{"d_model": 192, "n_head": 6, "head_dim": 32, "d_mlp": 512, "positions": "rope", "qk_norm": true, "attn_scale": 0.193, "init_std_qkv": 0.0456, "beta2": 0.98, "weight_decay": 0.11, "schedule": "wsd", "decay_fraction": 0.936, "batch_tokens": [32768, 65536, 131072], "steps": 3223}
MLP neurons of a small language model. Each row is named by its layer, matrix (gate and up: input weights) and neuron, and shows model dimensions 64-127. Each number is 128 + 24 x the weight over its row's rms, rounded and kept within 0 to 255. A neuron's up and down rows have the sign that makes its largest values positive.
After each neuron's rows, "fires in" lists the words (lower case) most often at its 100 highest values on Wikipedia text that the model never trained on. A number after a token or word is its count.

L7.gate247 [143 148 126 130 136 134 135  90 111 152 122 159 155 122 112 160 112 138 160 198 136 145 127 137 107 128 101 144 119 154 113 126 121 130 120 150 112 123 136 136 156 138 121 111 127 148 129 150 123 121  99 146 136 155 118 134 135 160 118 110 124 136 133 114]
L7.up247 [120 143 122 118 147 132 110 124 135 124 179 165 131 147  83 143 137 148 118 132 112 156 111  73 127 156 138 122 140 124  81 119 189 130 170 154 139 138 147 136 157 123 159 124 126 140 105  95 105 123 114  95  85 110 107 150 122 124 133 132 146 152 144  99]
fires in: "1" 55, "0" 26, "10" 6, "2" 4

L11.gate119 [108 117 105 166 115 167 109 106 135  94 136 141 130 160 106 116 125 168 117 109 149 134 112  93 179 132 147 149 129 125 147 116 126 148 147 143 161 166 131 100 119 135 136 140 140 143 117 117 115 126 132 114 138  98 112  96 105 137 115  97 140 162  86 163]
L11.up119 [124 119 125  75 114  96 117 150 120 123 138 121 130 176 147 123  73 121 137 123 134 122 142 174  99 141 180 143 117 136 126  93 145 133 125 105 121 123 150 139 103  85 103 127 112 119 119 159  81 146 120 144 126 101 129 143 137 139 138 110 120 152  91 141]
fires in: "well" 22, "such" 17, "because" 8, "using" 6

L3.gate293 [ 95 136 163 109 104 103 119 155 122 112 101 141 136 151 114 150 139 103 145 131 124 118 101  99 137 126  90 160 172 114  85  95 148 169 106  99 159 103 135  91 127 111 101 163 169 135 135 124 144 127 172 101 118 137 108 138 132  85 107 151 155 167 120 100]
L3.up293 [115 131 154 105 170 112 140  97 137 143 113 138 129  98 164  99 148 175 135  81 176 110  73  99 122 134 110 121 127 140 130 154 122 128 129 138 133 112 168 152 142 131 125 152  85 109  84 105 176 101 119 116 115 144 148  96 133 137  79 140 112 174 154 107]
fires in: "with" 91

L9.gate188 [131  69 139 130 156  81 125  93 163 130 153 112 170 160 121 128 144 180 123 124 144 113 134  94 131 125 132 133 144 173 162 137 138 102 140  95 120 106  97 126 142 112 116 171 135 100 107  89 129 103 143 108 141 148  85 108 146 119 117 126 130 136 105 146]
L9.up188 [119 155 190 108 151 153  79 123 122  98 100 109 133 126  92 137 122 159 135 120 158 109 140 129 140 158 156 131  97 168 138 156 123  99 119 130 120 113 140 122 152 118 118 106 144 108 156  96 137 127  96 121 158 176 111  92 138 118 142 121 138 155 163 141]
fires in: "with" 79, "during" 4

L11.gate497 [131 162 179 144 148 112  85 126 151 145 147 149 168 139 137 138 153 118 140 141 159 135 139 114 108 117 120 129 143  89 108 113 101 125 133 148 123 155 136 144 116 128 147 149 143 128 111 119  96 156  78 139 144 160 121 112 116 171 158 148 133 173 119 114]
L11.up497 [ 74 159 134 143 157 135 160  89 136 125 108 142 145 137 179 148 152 128 126 109 160 108 109 132 109 124 118 127 107 140 122 159 110 110 168 143 117 145 104 156 158 147 112 129 100 147  87 122  86 142 113 112 125 143 105 126 127 138 154 152 192 147 147 147]
fires in: "0" 41, "none" 6, "1" 6, "seat" 4, "bronze" 4

L6.gate124 [ 84 143 128 150  97 102 104 129 192 139 137 139 144 116 119 118 170  82 129 113 116 118 111 108 130 142 122  96 129 125 127 161 129 149 136 153 158 150 131 128 121 139 130 148 100  88 105 147 143 149 146 123 144 100 124  80 166  89  79 145 122 179 190 144]
L6.up124 [103 134 128 171 144 119 143 109  97  79 100 119 159  61 131 155 123  91  87  94  84 164 106  94 115 142 147 153 166 136 151 134 131 174 116 129 127 117 134  85 131 165 126 126 113 154 157 144 120 116 158 139 183 114  99 120 103 129 158 134 133 112 115 134]
fires in: "would" 27, "did" 13, "must" 10, "don" 10, "to" 7, "does" 6

L3.gate491 [ 54 109 138 165 125  57 113 138 133 160 130 145 147 121  74 152 129 142 177 121 110 116 146  94 153 154 148 108  80 112 124 128 172 187 113 141 139 129  86 146 110 107 147 127 106 111 169 156 120 143  76 132 128 164 150 141 132  80 109 125 172 123 156 133]
L3.up491 [152 125 156 103  88 154 146  77 151 116 176 142 139 137  90 121  95 151 129  89  87  95 162  87 150 110 133 116 153 104 142 139 144 129  97 108 102 100 154 107 110 140  90 140 131  98 119 134  90 122 149 123 139 121 147 123 148 164 102 128 124 138 136 132]
fires in: "his" 60, "daughter" 11, "construction" 5

L5.gate509 [ 87 137 101 177 118 128 118 111 136 153 135 171 167 159  96  99 120 120  86 162  96  98 121 100 144 115 193 103 121 156 166 159 152 106 152 130 121 117 136 134 106 116 116 141 129 137 149 147 100 159 141 158 143 125 140 107 176 154  78 130 138 111 152 147]
L5.up509 [113 119 151 152 144 132  86 101 125 128 134 138 154 136 103 112  78 126 138 143 144  87 152 116 123 137 124 133 135 126 148 136 131 161 155 127 126 145 112 177 119 173 128 158 124 101  97 170 104 142 115 114 118 106 117 137 140 114  87 101 161 143 155 162]
fires in: "his" 60, "s" 22, "her" 17

L10.gate316 [124 120 106 155 139 103 136 119 164 114 107  95 122 108 147  97 148 128 142 159 158 174 143  84 147 121 140 153 149 153 133 109 141 136 116 125 136  93 178 104 127  63 139 106 125 146 142 151  96 110 116 138 177 138 105 128 115 134 122 136 142 149 133 153]
L10.up316 [126 142 145 101 124 154 138 115 107 129 109 131  78 142  94 118 129  77 121 100 175 121 121 157 130 161 128 113 158 146 162 117 140 132  93 100 124 150 137 161  75 111 148 163 125 170 111 144 140 113 131 147 104 120 102 106 127 147 103 128  78 136 126  79]
fires in: "well" 26, "used" 16, "known" 11, "such" 11, "seen" 4

L10.gate375 [107 164 182 165 127  71 101 122 128  66 120 120 136 129  59 143 150  96 147 116 148 109  87 136 155 178 121 112 162 143 149 173 160 168 106 118 151 100 143 150 112 133 125 106 155 128 102 146 154 154 128 100 158 161 123 100 121 142  96 130 148 156 129 153]
L10.up375 [137  83 181 134 144 149 109 102 148 144 151 163 122 119 108  92 131  64 127  93  93 127 116  92  88 131 124 159 135 130 104 146 108 136 130 111 114  97  99 113 129 150 136 127 140 144 117 105 113 107 150 142 154 121 165 126 102 103 148 129 143 124 135  79]
fires in: "would" 17, "original" 14, "or" 12, "must" 8, "this" 4